MLP neurons of a small language model. Each row is named by its layer, matrix (up: input weights; down: output weights) and neuron, and shows model dimensions 16-79. Each number is 128 + 24 x the weight over its row's rms, rounded and kept within 0 to 255.
After each neuron's rows, "fires on" lists the tokens most often at its 100 highest values on Wikipedia text that the model never trained on; "raises" lists the tokens whose logits its output raises most directly, leaving later layers aside. A number after a token or word is its count.

L11.up805 [123 146 119 116 141 120 126 129 126 106 125 143 128 146 112 129 153  92 104 106 150  80 149 128 102 111 153 135 119 122  98 152 103 162 125 164 115 126 111 142 137 156  74 101 120 186 151 126 156 146 159  78 161 127 145 128  65 117 111 113 116 119 112 113]
L11.down805 [143 158  99 168  85  49 118 147 141 139  86 158 142 134 139 116 133  86 131 147 142  87 131 146 182 139 150 128 129  92 134  83 103 108 125 132  98 120  99  93 148 162  97 163 102 133 154 129 133 133 138 149 139  88 165 136 121 152 109 170 171 151 103 108]
fires on: " –" 42, " and" 13, " -" 7, " (" 7, " on" 6, "," 4
raises: " bass", " guitar", "art", " drums", " piano"

L20.up879 [118 122 161 164 123 143 122 162 151 161 132 127 170 101 130 102 126 101 133 111  91 137 117 108 124 115 125 126 135 112 130  90 109 135  99  96 192 139 131 103 196  96 120  68 121 133 112 128 116  72  87 155 121 126 137 118 124 115 125 131 142 114 165 151]
L20.down879 [122 158 123 121  97 115 158 151 154  86 110 124  83 136 130 139  91 152  93 121  98 105 130  89 116 150 101 131 110 138 136 137 166 101 126 107 189 128 161 117 147 127 125 109 124 115 137 137  99  95  52 146 142 134 164 131 155 112 128 130 108 137 146  94]
fires on: " can" 36, " al" 14, " may" 4
raises: "ways", "ter", "gor", "arm", "one"

L6.up648 [ 90 146  93 155 154  97 115 132 112 167  97 147 141 123 109  89 125 126  86 136 174 105 106 119 142 105 112 117 121 151  88 124 161 147 150 149 139 152 120 160 161 122  98 188 103 145 122  95 171 123 110 167 114 117  95  91  95 137 110 155 142 175 164 105]
L6.down648 [ 83 143 120 120 126 172  96 143 111 101  81 133 127 162  83 129 129 148  97 159 118 152 186 103 115 135 124 108 123 113 106 166 132 113 107 107 161  95 154 159 120 108 125 112 138 148 124  94 104 116 135 106 159 105 144 115 120  97 154 110 115 111 130  84]
fires on: " of" 76, "-" 9, " few" 7
raises: " others", " measures", " other", " forms", " times"

L6.up391 [140 120 118 111 125 112 174 121 130 126  87 125 117 127 111 101 159 118 119 175 141 110 129 142 125 129 127 169 154 138 120  94 118 135 104 129 118 159  85 120 134  89 107 162 134 136 129 130 124 118 132 109 141 184 131  93  82 136 107 154  64 170 133 124]
L6.down391 [113 128 108 158 132 141 119 134  78  92 159  81 141 114 136 118 117 127  95 126 125 141 159 125  79 122 155 108 137 124 154 100 102 146 151  96 138 136 136 121 122 102 133 111 101 128  69 102 160 149 118 145 125 142 118 126 155 143 144 125 144  82 144 125]
fires on: "-" 26, "ul" 12, "ll" 9, "az" 6
raises: "ton", "ker", "ted", "k", "te"

L8.up365 [176 113  62 104 219 158 143  79 104 129 114 149 158 118 130 112 126 119 121 156 110  99 146 115 145 117 115 127  92 124 128 112 139 115  77 144 118 127  93 107 111 130 143 108 155 133 171 134  82 134 125 134  93 107 145 156 137 118 128 120 135 120 133 109]
L8.down365 [130 202 122 170  90 107  91 142 156 126 180 109 112 112 105 119 142 109 119 100 127 128 101  86 142 134 142 130 101 134 117 119 168 123 157 108 154  94 163 130 151 140  92 138 121 127 142 125 111 107 121 113  59 114 119 136 140 140 125 151 162 138 111  76]
fires on: " of" 33, " and" 12, " for" 8, " the" 7, "ca" 6, " |" 4
raises: "ally", "al", "us", "ill", "ken"

L21.up404 [ 97 152 117  92 135 167 125 120 143 106 127 129 131  87 116 109 107 126 178 121 134 127 155 149 116 153 128 128 116 134 138 123 123 165  86 146 145 152 120  97 130 136 138 121  82 153 149 145 170 159 104 158 137 155 118 139 140 146 133  85 112 168 112  91]
L21.down404 [ 91 131 106 122  92 121 119 146 137 144 145 177 124 144 122 182 159 123 151  59 134 191 133 149 134 125 133 121 118 108 139 144 102 146 135 142 159 144 130 156 132 143 146 150 134 160 159 102 107 129 173 127 126 112 125 106 156 112 105  94 125 128 105 177]
fires on: " to" 37, " t" 5, "yo" 4, " Fo" 4
raises: "n", "ns", "w", "xt", "it"

L4.up324 [140 152  95 140 138 109 123 116 127 110  98  63  89  99 113 153 124 105 152 128 151 136 127  88 124 125 122 119  97  90 128 120 157 132 132 158  95  92 143 126 112 151 117 149 141 160 115 129 166 122  97  92 148 153 124 105  85 113 135 128 118 101 142 108]
L4.down324 [115 127 138 115 135 110 157 111  92 134 115 163 162 139 150 171 149 115 119 128 168 112 139 122 102 135 122 126 146 141 173 129 136 112 105 159 132 100 112 133 123 155 153 128 111 205 112 102 127 152 133 129 140 119 159 110 140 142 121  87 114 146  96 126]
fires on: "″" 18, " has" 13, "ad" 7, "ram" 6, " Top" 5, " features" 4
raises: "ement", " Austria", "ER", "ection", "ments"

L6.up784 [124 108 114 130 104 124 112 129 136 106 165 103 129 111 141 144 138 112 104 107 133 107 120 103 103 165 126 131 139 149 106 128 161 171 122  94 129  91  84 120  91  95 164 131 130  98 150 136 184 110 129 161 152 179 146  93  98 128  82 133  88 145 114 106]
L6.down784 [133 116 111 140 147 154 149 148 111 123  99 153 130  99 121 101 142  85 132  98 139 155 146 124 107 105 128 123 125 149  78 122 136 160 139  91 163 132 128 159 136 150 101  70  95 127 120  89 137 147 135 132 130 131  94 112 122 116 148 130 153 130  94 104]
fires on: "r" 32, "k" 12, "z" 11, "n" 11, "s" 8, "y" 7
raises: "ris", "ug", "uff", "umb", "rid"

L20.up519 [131 168 122 145 138 112 131 187  72 133 130 118 139 154 100 117 136 130  62 120 110 161 129 125 145 140 150 110 131 125 110  88 162 154 158 206 133 131 101 117 120 140 124 133 124 143 126 125 102 122 157 105 134 145 114 106 104 126 125 133 143 120 157 111]
L20.down519 [145 108 148  90 119 117 134 159 111 124 137 154 105 152 137  81 142 148 168 108 134 145 112  52 104 159  79 121 130 160 142  92 113 117 196 102 151 116 137  83  86 137 102 127 119 153  90 135 121 119  92 139 179 157 108 146 187  93  94 145 140 143  98 131]
fires on: " (" 48, "—" 7, "-" 5, ":" 5, " and" 4, "," 4
raises: "one", "ones", " single", "thing", "t"

L6.up575 [130 148 129 137 170 127 161 127 154 118 127 142 157  68 102 128  92 118  92 149 153 148 151 174 131 114  91 134  81  94 143 136 183 157 113 106 146  99 122 155 114 108 132 118 126 121 115 139 151 115 143 149 102 162 133 122 132 119 107 129 104 159 114 112]
L6.down575 [122 150 142 102 146 147 140 153 126 133 117 116 137 127 134 103 154 156 129 153 126  90 125  71 152  81 138 127 132 134  98 112 130 110 119 173 159 142 115 115 139 131 136 133 187 122 164 132 117 130 133  97 129 138 142  93 136 165 143  89 159 120 145 130]
fires on: "," 24, "–" 19, "U" 10, "A" 9, "." 8, "th" 7
raises: "Gls", "ific", "ified", "ique", "atic"

L20.up965 [ 91 114 109 144 103  90  80 147 146 133 144 100 107  91 138 131 117 175  82 125 130 153 114  90 107 107 133 115  94 121 118 150 135 132 110 145 157 118 132 128 157 133 144 159  90 134 149  79 157  96 165 155 127 123 115 151 104 142 136 144  97 134 108  69]
L20.down965 [120 128 120 121 145 117 143 151 123 135 121 126 132 130 149  72 102 153  75 136 132 128 114 116 136 154  96 174 132 120  98  91 147 134 121 131 122 112  77  99 100 142 104 147  95 146 130 153 112  93 132 128 125 120 148 151  90 134 105 162 153  94 124 120]
fires on: "'" 23, " years" 13, "–" 9, "^" 7
raises: "3", "6", "7", "8", "1"

L21.up583 [ 78 120  97 112 152 159 120 129 115 122 132 109 111  84 163 150 152 156 138 144 143 155 122 101 114  75 133 122  88  98 152 135 142 123 125 129 119 145 122  92 136 150 122 157 122 159 161 106 124  91 129 106 167 155 100 142 139 123 147 118 133 141 123 146]
L21.down583 [133  83 141 136 119  98 115 121 144 121 106 100  89 118 115 148  56 110 150  80 107 109 153 148 131  86 111 103 157 134 153  87 159 139 130 140 170  80 110 117 101 142 138 125 175 118 112 119 116  93 135 128 116 130 126 113 167 140 110 116 119 156 136 128]
fires on: "," 22, " in" 20, "In" 10, " In" 6, " of" 5, "." 5
raises: " 17", "17", " 16", "16", "18"

L22.up403 [ 89 132 143 105 149 142 166 139 125 149 129 103 124 128 142  95 129 133 155 147 103 116 113  68  85 125 111 123 157 124  79  95 101 187 139 162 145 130  88 129 103 109 102 149 113 154 116 117 106 138 122 139 112 111 101 109 126 122 103 145  97 137 143 128]
L22.down403 [140 116 111 134 116 171  92 113 141 128  78 137 146 109 153 135 122 110 126 104 104 122 106 123 142 123 107 117 112 145 144 132 122  98 100 109 130 145 139 146 126 105 107 184 205 105 137 123 141 168 122 127  93 159 156 154 176 165 199  98 144 111 140 147]
fires on: " C" 48, " re" 4, " American" 4
raises: "ine", "ido", "ell", "ement", "ens"

L6.up542 [152 115 124 103 157 103 107 108  95 117 123 144 127 149  95 125 131  76 161  88 132  96 135 163 136 111 124 153 110  60 119 128 152 114  80 146 124 110 100 142 137 138 100 129 165 122 136 127 121 132 128 159 147 124 110 138 117 116 140 112 110 149 145 151]
L6.down542 [135 123 135 108  80 102 150 104 154 178 115 120 167 170 147 127 142 124 130 134 160 153 156 166 107 128 153 104 123 135 135 131 176 139 159 129 112 157 128 152  51 105 134 163 112 135  99 155 102 105  91 124 157 117  69  98 149  92 131 165 113 104  89 147]
fires on: " year" 20, "on" 16, " place" 13, "umn" 6, " week" 5
raises: "rou", "light", "ril", "ring", "time"

L11.up2 [117  97 100 133 169 114 125 154  90 171  83 104 103 123 133 130 126 135 126 175 153 168 134 128 139 134 112 133 152 114 139 133 122 134 134 127 153 131 136 108 163 111 141 118 111 124 111 149 105  98  97  85 154 126 125  71  77 125 120  93  98 126 157 155]
L11.down2 [131 158 132  79 113 115 160  98 102 108 144 147  97 140 115 104 141 103 125 127 145 137 145 146 100 126 172 114  88 134 105 117 148 173 123  80 136 157 117 110 139 114 152 153 126 141 135 115  93 148 169 166 126 129 121 154  95 129 150 125 116 118 127 114]
fires on: "n" 53, "ris" 8, "on" 5, "h" 4
raises: "x", "tt", "t", "ted", "r"

L21.up597 [115 136 135 178 139 120 152 115 108 144 149  71 124  95 108 127 145 113  77 184 145 147  78 124 104 104 126 162  80 169 127 151 176 125 114 142 131 143  97 137 125 121 164 155 139  89 107 128 135 106 143 127 168 109 130 116 120 119 153 146 105 161 105 163]
L21.down597 [114  98 138 101  99 143 109 136 163  86 123 138 104 130 161 146 103 144 172 124  72 113 107 136 152 139 156 115 132  75 117 142 108 138 113 119 151 102 122 108 121 125 101 118 123 127 144 135 129 152  98 141  98 156 135 157 166 138 107 122 136 103 155 119]
fires on: "," 24, " with" 19, " are" 7, " was" 5
raises: " during", " on", " (", " in", " together"

L21.up743 [150 130 108 139 121 157 112 123  91 110 138 112 141 144 168 141 163 150 167 161 103 118 145 137 160 139 115 115 138 139 136 109 131 128 156 164 139 127 118 123 141 127 161 158 101 121 141 100 128 130 133 104 148 124 150 143 132  93 147 135 102 122 137 125]
L21.down743 [174 134 124 105 132 147 154 136 119 100 146 108 131 114 145 166 125 124 151  78 111 106  92 119  90 167 139 109  99 130 149  92 113 157 188 160 125 163 168 140 117 123 106 129 152 152 108 108 129 148 147 153  96 157 123 163 151 147 116 146 139 131 100 131]
fires on: " \"" 55, " '" 6, "isi" 4, " Nu" 4
raises: "the", "a", "an", "al", "ance"

L21.up543 [117 120 119 146 154 119 140 126 137 131  86 130 102 122 131 158 160 125 168 149 144 132 177 155 138 107 152 115  92 131  99 131 146 117 126 133 113 132 130 145 133  96 182 131 116  94 112 133 110 109  84 115  93 153 122 127 137 115 101  43 162 143 125 156]
L21.down543 [119  94 127  91 133 126  83 138 154 144 123 143  94 107 121 155 148 144 166 150  81 141 159 167 131 129  79 105 144 146 130 116 163 137 157 147 161 120 150 139 113 150 118 122 130 130 156 123 131 131 134 113 132 107 144 145 136 129 132  73 146 108 100 162]
fires on: " (" 47, "." 15
raises: "born", "18", "fl", "idan", "19"

L21.up120 [113  89 107 149 147 148 163  73 123 125 132 121 102 112 117 130 159 131 131 164  97 131 113  89 120 126 145 150  90  84 142 104 149 132 152 157 107 103 145 115 133 146 115 134 120 122 176 109 122 138 164  88 134 118 110 151 156  98 123  82  71 134 154 112]
L21.down120 [132 108 120 102 107 123 113 137 168 141 171  84 111 112 120 114  80  61 135 124 156 119 121 118 102 161 130 106 163 149 121 121 146 122 127 176 134 156 130 139 129 147 124 173 161 135 145 130 127 127 131 129 133 135 178 115 101 121 142 151 190 140  92 164]
fires on: "," 17, " on" 11, "born" 9, ":" 9, " of" 5, " born" 5
raises: " 14", " 11", " 7", " 12", " 9"

L15.up519 [124 132  99 146 129 105 198 135  93 148 140 124  83 145  99  99 147 130  96 118 119 109 130 148 108 131  93 153 137  82 116 122 150 144 130 160 128 173  88 147 114 120 126 134 125 134 163 103 112 112 111 126 150 106 138 139 141 160 155 132 124 152 105 161]
L15.down519 [155 147 174 119 112 135 105 134 169  79 172 150 109 119 154 111 108 131 127  97 129 129 118 107  90 101 180 108  83 164 136 151 176 124 212 153  83 137 121 115 120 112 115 154 103 110 152 106 105 105 100 115 133 127 115  98 125 129 165  79  98 105 116 125]
fires on: " (" 50, "," 23, "-" 18
raises: " who", " whom", " whose", "els", " which"

L15.up630 [138 112 142 137 112 106 109 130 135 114 102 135 145 163  77 134 112 129 136 165 165 137 139 147 132 101 108 159  91 126  95  88 136 157 128  87 119 152  80 118 172  90  96 127  94 142 122 129 146 110 141 109 144 181 149 108  88 126 124 149 115 138 115 103]
L15.down630 [130 138 123 179 113 153 114 143 169 120 163 145 110 131 174 139 131 158  86 143 124 116 162  91 156  97  94 121 146 143 112 120 138 125 108 139 166 176 119 102 157 142 127 114 151 124 110 156 128 142 144 125 130 127 146  97  90 161 103 104 129 113  95  97]
fires on: "." 94
raises: "5", "7", "9", "6", "4"

L11.up18 [123 111 127 144 145 111 123 138  96 126 175 104 137 107 125 107 184  89 123 119 169 128 128 129 117 139 130 148 150 155 135 139 118 118 102 129  88 114  99 106 142 144  89 159 129 102 140  95 157 139 108 107 125 114 155 121  79 141 112 115 118 166 140 163]
L11.down18 [137 156 136 134 131  94 142 121 150 127 155 158 124 116 157 136 129 126 122 140 138 120 101 130  90  95 160 139  87  80 167 153  93  97 145 167 157 109 107 134 146 119 158 119  85 128 131 106 145 164 123  99 141 119 147 123 134 138 166 136 154  92 139  81]
fires on: " on" 12, "ing" 10, "d" 9, "g" 7, " taken" 6, " in" 6
raises: "omic", "led", "ized", "ound", "ood"

L15.up918 [ 76 109 119 149  83  99 170 113 123 156 130  61 119 140 176 177 132  96 149 114 115 159 148 108 104 166 124 135 132 151 134 135 117 139 100 147 132 114 117 115 140 113  80 106 118 129 135  60 113  95 136 115 150 114 126 128 138  81 134  98 116 105 153 107]
L15.down918 [104 129 166 111  50 150 156 155 132 118 124 115 184 106 123  92 124 145 131 149 112 178 150 129 139 183 130 100 118  89 110 109 120 160 115 131 137 152 153  86 122 110 107 107 132 153 112 128 165 142 112 133 119  97 147 130 108 149 113 129 100 188 105 106]
fires on: " al" 22, " Al" 17, " c" 9, "l" 8
raises: "ong", "rea", "ba", "ver", "ways"

L4.up560 [142 114 105 121 145 152 125 118 124 124 126  92 135 134 110  97 112 154  93 125 118 160 103 122 140 140 153 113 131 123 132  98 107  79  85 147 170 134 108 110 134 146 151 101 128 115 148 136 120  89 108  80 134 135 112 155 119  68 103 141 117 128 116 149]
L4.down560 [ 85 133 107 123  96 133  76 146 122 155  99 139 100 100 125 107 160 155 160 137 109 104 148 105 120 160 172 134 118 100 106 129 129  99 147 128 161  88 146 116  95 163 147 142 196 163 107 126 119 120 153  97 147 124 146 176 141 170 124 132 126 103 117 132]
fires on: " disc" 13, "rec" 11, "on" 8, " Rec" 8, " rec" 6, " enc" 6
raises: "urs", "lav", "ur", "reat", "ept"

L22.up17 [ 97 147 144 110 148 189 106 127  88 142 147 125 132 116  82  86  93  96  85 134  80 132 161  91 120 166 145  99 176 139 109 136 136 113  95  88 143 137 133 125 137  87 119  91 135 138 170 111 126 118 102  94 184 142 116 170 165 127 127 129 152 140 147 121]
L22.down17 [173 100 146 114 141 148  97 125 113 118 145 168 121 102 151 150 111 122 109 118 130 164  95 121 190 139 143 138  98 134 134 152 139 117 106 129 154 111 158 128 149 118 123  96 108 149 117 151 162 125 140  75 190 125 151 104 116 104  91  82 182 130 178  98]
fires on: " Del" 17, "19" 13, " el" 9, " most" 7, "El" 5, " del" 4
raises: "ement", "ek", "ler", "ux", "any"

L6.up914 [121 153 106  99 129 128 146 150 151 103 125 145 165 113 139 150 127 142 159 166 157 116 152  85 144 166 117 130 145 176 148 107 132 190 106 126 107 139 108 131 158 153 150 119 150  77 114 134 151 137 157 136 132 131 124 138 153 122 162 121 122 132 155 151]
L6.down914 [115 121 147 139 140 154 103  95 145 147 113 140 110  86 128 104 156  97  94  80  95 153 152 151 115 188 132  85 113  98 138 124 107  86 148 141 148  74 170  95  78 151 148  93 142 175 143 141 116 129 105 121 102  81 146 153 125 122 140  96 147 117  87 133]
fires on: " He" 28, " She" 13, " G" 11, " he" 8, "tor" 6, " she" 5
raises: "mb", "ida", "id", "gan", "ment"

L21.up889 [124 139 103 136 131 132  97  96 137 138 134 100  95 134 147 142 120 128 121 140 164 133 116 138 113 121 122 108 152 125 130 106  69 142 147 151  93 126 170 114 132 120 123 170 122 120 127 135  72 107 137 109 148 169 128 102 147 109 126 110  93 146 130 146]
L21.down889 [127 127 138 151 152 124 133 141 141 142  97 141 133 130 114 148 121 147 127 146  87 134 133 147 133  92 111 102 107 129 129 114 125 120 182 146 159 124 101 110 124 140 163 188  84 109 158 144 127 140 113 135 115 158 112 121 111 123 169 119 122  78 119 114]
fires on: " (" 38, " [" 8, ")" 8, "." 6, " Spring" 4
raises: "ed", "2006", "2016", "2008", "2014"

L21.up41 [100 126 118 123 132 112 117 122 133 159  95 154 134 124 105 118 174 169  99 103 171 124  86  99 161 121 117 125  82 134 106 159 138 130  72 170  85 160 122 129 133 160 111 104 148 134 155  77 158 141  84 146 132 114 141 159 145 111 149 131 133 109 169  96]
L21.down41 [126 154  84 171  59 142 148 119 143 132 158 180 131 155 120 137 152 128  96  91 141 108 106 121 141 126 139 136  73 131  87  76 137 105 127 101 120 110 146 149  93 123 117 113 120 121 100 127 112 115 134 119 173 117 145 123 141 108 132 150 148 130 134 145]
fires on: "B" 30, "L" 11, "F" 11, "P" 10, " ab" 7, "W" 7
raises: "ank", "yn", "lay", "urn", "ok"

L20.up783 [101 155 114 153 154 139 123 153 117 158 123 108 171 162 123 122  94 103 111 146  88  92 175 127 135 126  98 128  80 115 132 128 134 130  95 152 109 165 137 149 139 156 109 137 121 129 128 129 123  92 115 129 152 126 108 117 125 131 167 107 145 155 107 160]
L20.down783 [166 157 140 173 119 129 117 135  96 102 121 122  96 103 115 150 134  95 136 135 146 110 129 110 116 115 117 138  90 144 154 104 169  95  95 127 128 138 152 150 136 100  72 135 112 145 130 127 141 139 139 119 135 158 121 170 127 111 108 142 104 127  99 141]
fires on: " co" 36, " Co" 16, "Co" 7, " Cra" 5
raises: "ol", "zy", "ols", "inc", "ola"

L20.up366 [159  85 100 120 143  93 121 101 113 141 136  75 109 143 122 173 107 142 128 147 156 117 128 176 119 116 135 101 126 140 102 124 133 118 162 129 154 163 100 175  98 136 151 122 103 114 117 127 104 120 167 116 100 132  92 141 133 124 161 103 106 148 125 133]
L20.down366 [141 144 147 143 149 141 109 133 161 137 121 108 126 121 122 130 128 150 169  84  97 146 141 179 112 127 130 156 122  93 133 124 131 150 215 114  91 145 138  92 108 148 142 150 130 149 107 113 139 163 119 148 122 124 112 158 119 100 159 146 108 110 135 140]
fires on: " \"" 20, "'" 15, "\n\n" 10, ":" 6
raises: "\"", "”", "ly", "es", "  "

L15.up719 [ 91 142 151 150 119 142 132 133 139 145 129 114 129 104 130 133 157 132 131  90 115 116 116 144 144 118  97  94  80 159 134 164 168 173 120 105  91 130 138 101 152 112 133 137 124 156 175 123  88 116 137 156 116 151  93 103 108 141 194 129 125 154 149 131]
L15.down719 [ 95 143 163 106 138 103 161 120 112 108 156 110 117 124 144 133 146 178 128 129 112  88 140 133  81 127 145 147 130 105  91 155 147  98  75 129  73 173 128  88 121  78 135 143 148 121 171 114 104 154 116 128 154  92 109 126 112 134 160 133 133 158 125 145]
fires on: "|" 26, ":" 22, " |" 13, "\n" 11, " MF" 10, " FW" 10
raises: " 2020", " 2019", " 2012", " 2023", " 2024"